From a checkpoint of a small transformer trained on Wikipedia: learned positions.
MLP neurons of a small language model. Each row is named by its layer, matrix (down: output weights) and neuron, and shows model dimensions 240-367. Each number is 128 + 24 x the weight over its row's rms, rounded and kept within 0 to 255. Numbers have three digits each. A neuron's up and down rows have the sign that makes its largest values positive.
After each neuron's rows, "raises" lists the tokens whose logits its output raises most directly, leaving later layers aside.

L10.down883:156139111175115112125128128123154135124127099138162141127114175155102150119121116086194112135098114110091114108161144156164106150135139165086125144139119158139070114140116132147117133130136148128106166135154091134132170151144096089125166117129132135099107128127169117113126109147122128146144146118130109100093148116110124136158153129165112111132143154185136109136145100088148120079099
raises: " |\n", ")", ".", "]", ")."

L13.down37:147141135127159123092111073133144133120158160177128106158111075088139104118082164110133119148133109132121120112129113103113139160150113100133105162176140138134120144119102163158140118141171138158182115102134144144107141146141160101087105131168074110123141189127155132162120128120141102152150166107139157086140140120148159161096093153110139102093144138129144124169134105141103114128132
raises: " becoming", " claiming", " adding", " leaving", " reaching"

L9.down521:145146147109123120101146130094136109094132108160151112107124133099145146145175156131125142126103186155131128138143118116159135122145116132099147125127099105110115108152147107124116114122060121105154099092112139117148127129150122083135129100139099145105111167103116115076150122135121126107127116136145115037143096068130078123137076128156137113108125129110127116140149116134122143088115
raises: ")", "),", ")\n", ")\"", ");"

L4.down158:101116174104094146106140107122101136114112110135167150071158139188140149129136120140140149123091129115115160105167110140131157104135105128130140093164124120119148131150126078156126118133139153095128098127116101159100127096146141100098117131119129154121110149139109097134134175154081133129139158128139122066163131094094115111119145103161153132107128121132157158106115097087152107127117
raises: "=", "====", "==", "===", "^{"

L9.down89:132144137156131138069135133132135126138158116111163112104132133113141090147177127101111121101126112086118125101090094154150135121093153154137127079094116129123137127129148141083130157105120117138192134114122130137143130115125154116120172074162158127136157117110117120127144131120110179133093159138096124090101119146090108110147136133150117091152125080148125098147067102128148132141149
raises: " him", " their", " the", " by", " them"

L7.down615:133108160105117140144086108146098150136145102149106155128105101186110154159133130136147096140085098089101149151142097087103129102143183068068083148113141075095106091140165139103120146149138137141110144102178162101090108121178123099079113131125109135143119141117128124157109107133127143128095100145115104153138124109107133115171134159179115130140116142101156155144115149125181114111115
raises: " |", "0", " |\n", " |\n\n", "8"

L4.down116:123099113112126157119111124107127112173138107213147123104118100142096147131126121126152124161080162153089153195170151147100106096092182084129140203155167127121123158117140109105098175142120105155125130126157117100110105137158131151103123169128163111135157131119077161145118126149088133154140118131128142022139129117142105127136091137116150117130136158136152124090157100125126127096132
raises: "0", "8", "7", "5", "9"

L14.down175:164119078149128120118110137125091178139129113144112150114143114114151109115117104135114142137139166173111155117117108087121140133135115134149120116102102106169139133154123103128089109139111117155153108138135128112131113093097142140179122132147098157122098105145146139113088117120118132119122120140131152000129097189131164127155121139112118112083123124138101144153132138096146108098161
raises: "le", "les", "ls", "c", "ie"

L6.down813:138133123094102157130104124119097107116124094128134121100128129160112183121109095146115126121156141128128164122162127061118146135135144115109127147189131115095080115130136085131126125132086096100108156143110121115136121130164132119131144119124103146134165120102109115165097133130142142136095145141160088123132149088111079107101121131161131123135127157141123104130145102123171130124119
raises: ".", " |\n", " |", ".\n\n", ";"

L10.down127:189101127120133125129075185098109101155107135125169131104090129092159124148138102090109135103121131115138133142134092165118132122120120109124145126116120144153151139132062113110113111135182114134071156099128142116095174110136142108191157148117135108132132121129108132129123112115147102189138087089152144059156128135121150107157137101141138121106131136104092118117096149107130096184136
raises: " video", " soundtrack", " YouTube", " animated", " album"

L9.down294:114113142134110086168117146092160130098088125172106111152104140160132154139094125134101127133107151161120140122102149165155132136137144136099169120094121104130102134121132123075131102130054097135100116096117072106151122097107144126097137156136122148150106179157143137108095112190129132158162152132129138105120093098174110136173103151133122124100145143081120115122155144164121152075130
raises: ")", "),", ");", "]", ")\n"

L13.down774:123121102133127074122140136122104113129147146136122113122108127104120142141119114107114136184131099130146121114133112104172115127129101158143123117156124151126142123103137107142114112159170128126116113149090060060129142154113115088135088154125150082131130175090121136133084103148137103073107153110130140111105128115107107164170141128142124168160123108119139149133113144152165114082161
raises: ".)", ".)\n\n", ")", "),", ".)\n"

L6.down818:150143147137137099095115152143115137152147162101164136094125150101155118135163114118119142103172105120070181130083088164145140113105117135101098105134095115105130093127151120091132144098106129130168137110145122131158136130126129141094179051160134165140125091123129134151128112122095164148126130140116122100154129159112073125101118127159108089134099130124155120127140107156178116134168
raises: " by", " him", " them", " an", " a"

L4.down400:114144082142115134130149102124098102168118132158143143099145122140126104123117125106146164142177143096112133096140128107130153091115088155106132105124138111147138135112086139114158076175122131114130138143142104097146174117113144108119172119157110138167112138128142133105074149126110095154151124108146119137105110093135135103114172120141129079132110102107125158148133120133131081119127
raises: "===", "==", "Other", "Production", "Final"

L4.down604:146114139133125164134149139136097093143108139127129102121155128129139158134133080159127153118167155129101114116166132134122144115134109103136150080121126105116144133133095091148135107135102163081115126150096126125135119109154161101115149152126111126118082108111150115139073138140126148140191153104121110018133126123109154093105151102169175104115138121154150138114105141112144083134123
raises: "According", "Other", "Key", "==", "==="

L10.down113:131137124128108138135135137065167131098082102171115056122166142128107152138126145130177144110086173148141133169162159127139128136114122114136127119128103110135105101137110112128118127121120098126152079131129100137115177118150143131120129091153137140122105151105130129135123115138111124172126138123111128079117136105120078132140102119127107104133103125142134095095173103132161146156118
raises: ")\n", "\";", ");", "”", "\")\n"

L10.down982:143137100139132122107133100165114150168132101157144125142125160134101136086131130111150122140141118126119107140143176109170115125117105164141137128130100148139102114127122111125126099118127131124142155122122046129146159154101123091123136120154135094101130132094154107111122137148110156130177154118123122050135105090111101140172085087171112149121108153168139118144173090118080122100106
raises: ").", "),", ").\n\n", ").\n", ")"